Weights of a small GPT-style language model, trained from scratch on English Wikipedia.
Architecture: LayerNorm before each block, learned positions, no biases in attention or MLP, tied embeddings, capped logits.
Training: a variant of Adam for these matrices, 489M tokens, 10563 steps.
MLP neurons of a small language model. Each row is named by its layer, matrix (up: input weights; down: output weights) and neuron, and shows model dimensions 64-255. Each number is 128 + 24 x the weight over its row's rms, rounded and kept within 0 to 255. Numbers have three digits each.
Before each neuron's rows, "fires on" lists the tokens most often at its 100 highest values on Wikipedia text that the model never trained on; "raises" lists the tokens whose logits its output raises most directly, leaving later layers aside.

fires on: "p", "k", "w", "m", "f", "j"
raises: "se", "te", "za", "ze", "š"
L6.up405:136125131132118161144166150125131133094128145140121130084146150077107123109119169113121134139126103102128106193122164115130121137131166116127063133148094103132137129143120140124080094148147106112117087143126116097133117074131102135105142166096146170110138148125128138120124128153128133194135121157119124166153133097134089116111113117073123138130084133148103130143137095089110108155122132160177063116182102160165136122160094131153112100147140143083120153088101114121127131123163121157116151110113163130095171104096118113077135125119108128120126108123132106159115146114129114181
L6.down405:148137119127127154132148182147146145149130110138168137121140104116131104114113130189120139126119120134167169108132105104144179105111126113150069159124105084135110127138129139143099116103146135107146086096105115124158150132141124201149101145102168128132113122111138119102147128113093137109133108149106103133122119077154136137141132074119133162104188128151119129141110134119136146084164108134091127135156142151128087130118150152206145115142135130084144140141157118123115151123155107127106126102165162089167160131132106164123144129144107101144117124125127135151168173146140168147

fires on: "3", "orm", " squad", "rew", " cast", "53"
raises: "rd", "astic", "aging", "ster", "aged"
L2.up1216:152122159127103096149127092167154111136145138127100152143143133104156116072147149129103098109113134166128168138105126163160146074124119142133097143157118089124158128117113114126102147119088152141132084107182160140106120133091127123113087078125116127132139172139101103124125123144120094103144183136157134125153121105144133135107121112111170137152128148124164048135162121117075121113146149152143144123134073131115124100118107118142112138150137169092142147106135139153172091151124173169090155118136157108114106128130168108073119102088137115161136142136142132137142115091172109093
L2.down1216:123138109124087140167164141111143125101110118102162113167097137160080145105125138151138123124160124123142150137143075169110101129130140134167121168129119082155137152148167107124119098149160125102144076119158087120149107155084090096146136153161118130158099155145132059047164138123092141110152146141152099134171079136118135129086118124131140162139169153162100113153116150107115156109147082176121127100133117149070162120163136140134124127166161132123124101140104139118142118095122147132118124137128164099108136200142105105150118085120160096147132098134129127140107093144144119136

fires on: "ey", "ach", " to meet", " change", " reflect"
raises: "man", "ing", "ings", "ing a", "ing "
L2.up453:139166126108153093139140100166127082149088171136110129114108139158136114096120118134151141071154098173143150118134167132111104128168163152113124097148158146128097129110085136094141135111101109135131134158128112097149106102122100140162133132131108107119134136156164119121184139089112118056139118153116121108120110135110127105113131115151140169135156126115112122062113151111130162132153139126142119165175156136125157127141134152117132133139097114138137071138114110128131107120117163103126093092097105164136164106155146131160137104168133156124114139176098096138131154098147087123
L2.down453:128147118097176168131114099119117128095114097144125098143084127148132144163121106126106127109121147116130164119117158150146091131153117143135133123154109083133140148112125102150113118102115105127105126109087119114113129125153154151151111147183168131149055100079164139130110106152161113185126120124156110146115086104146123120126115124141140112109100124091130149107153115091155101105142125098070127133118147122169084119126093137150126067097119130120143132167118149131100169128137144153133097118127147146166135131134167121157115127096119116133048106113120127125089123148139119122

fires on: " both", " having", " dep", " alleg", " had been", ", although"
raises: "\n", ") |", "\n\n", ") –", "; |"
L2.up1379:142183082107159136155118086093126138120128120165128158149120125119096166135161168126126149107098144112151123118118108106118127146135131135124179098124105136146150112127116100107136156098051109109126104096147102127059124123126115130098176165109104101138145131123163152118096115179161119141191153147182080145185096134151082132132115123114143152130150107088138116115130105156110142139127160154102136142150143127113086106171136100136155082160133127086121116113159093119142107105109128120115084119100147125081167129133149136126131143162172175115157113154145146128097126100141140143
L2.down1379:098102131129111115094109119127091158120134139145148110077127123138141116112141074124162133137137139137130111120103154139148172100136143128115114103138102122089092116123164124191108121105128179129145129151112116134165110077150135135140122114143148104123109117111126197174150138146110134088064099098089171093103125149080115097129100155173120093107115088185149151119119144122175117137116133116131117118120149144108144133132119142113098165119135155152115144102140124130122162130135132130134189131129137110123116115097139148150129150093129063143095137073115103130146092115156114118

fires on: "ne", "age", "ara", "ra", "se"
raises: "e and", "eed", "ited", "e ", "gl"
L2.up101:175099114141176155140151149101106165160129141106165150152184155129099102116099142111153097094159124116124181140110137136105097129122120119114112117105137090130127084123148094104165105081146117097117149092126102113127140121118126141139133147134138113131136148132158140120103126119084133141131093144090116101165122181208141156106160129140115101151125117150105085125122124121068130160112122152096139114115115138137089123106142148153151078181134136086104106095106139109125130157113115147142112135131114087156154148095145082140161165153102154130152127161142163142121118138129115125
L2.down101:112146096116150107164154110128111141149173145169091098123114134114094145104097113112124124081096136127143136124105143080104177103139133094103106140082136146145136125126122151124119102129141132152133145157119145163123123119148098152119119115164104177123126136116136159086173146154165140113115164131129134131108098084110107106163140131138130106116139149176157163119113088119168108094132151099136120132139134142157143121116130144122095095165143131109171132136161116154151113102124106177115113142114131129107126111122133146103140121103127082111132120120095112118113129120101139154

fires on: "=", " is the", " was the", ") was a"
raises: "=", "= ", "ated the", "aster", " only one"
L2.up1233:118105111114130169171125126144118104130161126115090090092125160136114092129111155123127133148128116145130142130132142114144122079106095137135145097100151136121145153138084121114144080110167096144122153151126122146105132141123123119148122086118124080116139165131109106062138151097115117112146152132129122147082133174139169116154150098147149128117143174133134104129118133103105126145096094135132119113123115132102138133120139150109140133135106128116128116098122158126151133101103102123131066118102121141126148142102136133089175121100084115112109101118137171154163138157139172132
L2.down1233:114129137131140133110112107140137094124135117092095092104127124116133125120000142103137122147155142135137140061142137098154126116145092146149120146106141123130142135110122141132138110139156107143135200175139123147120163135112118127135114124128123120122116157132125154064165134120106136133145100119117099110118114166159147128154113124142134120125125108126135123133069122158111153112131090145144115101123139078172178123106162175109138156130117151117125125123148156133135148147078136102174104147133125168134109130128139150110135145092129100063121092118131155135136141115128157181

fires on: "\n", "2", " the c"
raises: ")===", "| No.", "- ", "\")", "- •"
L6.up1129:117097122071123111077092080102135132159111118090133102114147123162086129141134113120198089120130166160153124133171125092188147143097127121188121113149102143112115178125165114143098155121148120124120139158110105130160147134134093098145148158135140124125130119166150130112119119061157154122161182101152146132115139119106148122156144171091151088105111087126140113109103108133133165101156128124166101116120165121118146119100125124095127147134169170083111119134111118141138113123153132146117112124143094120112155129094139095146105129101115119072123076128111187106126139116128170123
L6.down1129:127119131183115144150136146149137174118151175120122103162149118111107156149067158127105170089165119161108117137081131154104129217102158142164119134179162112160153091138112123097141112099163129134101134115114125127175145096119144154124137099123108113127098102108116109133087153144114106130110151120141112123160138164137131126118121113154108123142119137102151126149089093134138143151135089157126111148133142089144094129148164133141184106132096118157083178138109153119127166147142111080117123118117140131097133160084135156133107133123122142156107150122121145129151134115106123089

fires on: "|  |", "| No.", "|", "| Party", "| Rank", "|  | Conservative"
raises: "|", "| ", "\n", "| St", "| A"
L2.up1291:116058146151095152121158180149162143162157152145095107131117101136069099113153129119162126124124112119128118166096146146129153066106127163133144082144190135178151154120149143095131137155116161101129178136109170110124176106096171121143148077106116142125132102142124090128132138140116139152137177098126167139141175155154109160164094143130137109139112135142124133149109101176142159117128081141127087105146122120143152138154145156113173124142131094140100164160153124115125125126211115110124101144113116119097129130100165113116093122156133153153147118101116125146151109122114117168
L2.down1291:084136122124072145106142129097206116133136109096139098084162129156102130110115113147150132139111117106150121109111142181144131085151109104141105111115154085151090135156124113125105095135141137102132170124095145152189171163073164092154134167104134131122134139125122125133103125168140175125146157089143183097190150150124157149154085163119104124097128123127101117144129131141131172094157141117135110169106119105130160127114137137053154123131114177158104093143181107153151146124131152093138152147114148123109108123146137120132127176143124140077117119111103146159129110118113146135

fires on: " game", "me", "30", " Christmas", "700"
raises: " |", "\n", " | D", " |  |", " |  |  |"
L2.up1802:124186125083128149174142140138142140107104107173105135095122122089127158137114158112098191115176094115103117110099115107071128173173140142116119139154112145104133141138107124141128122104114086123084085122115119151100167115139132130123120122143145115104137099110146097107150126123164125156119143139152077166124101103147099124110161129137132150154140069122088110091155159147107134180135112148108115154130108137141129104131105152140114078159111127125176109135120131126139089089117141140081095097176112105134122155113118141116155095114127173152114172162161125155070150080170086148
L2.down1802:136070125129137103097118152128128130139135138050168103115124132125089087099167082141151091174101129124147134091166157107156103083101135147109150136096124128200100104150099122138129147127132182125144156123121102109143078120136127131144125136100144148142112140146095124192121117120124150128121112121111190112126147123130129135154128141138122092140149151179142156164113102148136131073123137100151120111128147135127108118137127104111112118092140102090134143141117124111135144118113110104158155157087121114127146140130116103182136136133134076088149094106097079124161117148145173121

fires on: "r", "l", "ttar", "ç", " transfer"
raises: "ality", "ally", "ion", "iles", "ence"
L2.up681:131117128137182122134186104143116134109141115101099108071161182156122123088143142098164144145102123116121164128097155147123111143149136148140141121145132119112154156139186149079116116109099098117084149104094126087135159086154164108145111095103151114155127094099066164124083118125104143107156153128151108099161123104148109137149150109154157182150073132147153119156136108132131167136127152161101089161107114132109083131139125172122172136146112141124096077150155096155163120188111132145099152112138131129124179156067137157136154113077133160100111111152160128130102126153126115137
L2.down681:123118132128144094139096131089107114103092127133091158108130113134106134113135133164135117117132148125147137181099135153116141130126151121109124107162107089133105124121095149146144142139151151109155106073152129129134107085124138154115112102126109130124165160146123130088123134140148127142125122134137077134147096116126117133121140137143112133121121145167105136134096119078116134099095127155151131162107068132136126145091101106129168125191096148140120125131100096167083143128156101138140115140127145160143124134130057143120123131123104125136162145156106137112120116133157103140

fires on: "]", " Remix", "\" |", " Up", " lo"
raises: "ist", " one.", "ist.", "ist,", "ists"
L2.up1329:127153150099152141129161098132109142130146174139122163129080149165132120088114114129134147143140116166105122129114076131150150148144145113127096145188128116117158132121159158127073088113112109084161122075090107101109114162130137134133135163134098151117158098126118130133136112099181087147138122116148126107184164161133138139162175099184117160145159137087141128140107139127138116122118096140116109080126155094115106117142164116144134148130135118130115142162098150126092113121144161112146119103125112117113132117135132132148157102112112145165182140121111138106143109106141115132
L2.down1329:144145133112110126161089125100130131083105130111135107123119140142150102157115146136109132117088067087167137111132177151106107135095162109098130126111108145102144106154164125156145146110128087140125141139184143128133146108101098127146107101149108139159157125160126118148103132162135157158108110159175103130097115148087122113131124157082135137093124123163112154127131105117119122115154156095159148108104130147202155134127118134117093148169094188134126130161112129145148155097152085120165133077115173082140108147115122119135121132116116131111109143140122084115118118152103111110

fires on: "NA", "CA", " US", "JP", "SM"
raises: "AF", "CO", "HA", "DA", "MI"
L2.up1988:151113135136086141127170100125096140155127100147071171113128107097096071140145149095111149126164134139133116114148118123129137102104103112145113135161132145137145126110147148121155128118186114143187123142109140139122171133109127096130123107104110108132162143144161101101128139127132148157149176148119131149104138123135056119114134140087161128106110099163123105101181119152159134125120095140142082122144123132171145158124143125131168112149113111132159151114124120147138143120116094124135100133100116138095120137092096155111131105122138114111091147112124154154139164087099092151
L2.down1988:136154133135125101128141102131110108131160119130097146141136145127158059117162137116103148105140109118106120150109108153095165078124123103140109164165120121150145114135124175124148129103125118155214138141128153121103106105164153103141113129122113143132164107121086120143148136124166136105109109098119142145109107060082130127119167163094159104127107111118124111109152109149146140113120107084110088083127160108142127073134117147131131167102134148140134141112149111133130079133136144159123139132125166101094164157152105118113130090125127111147093143102095158146107122091122096112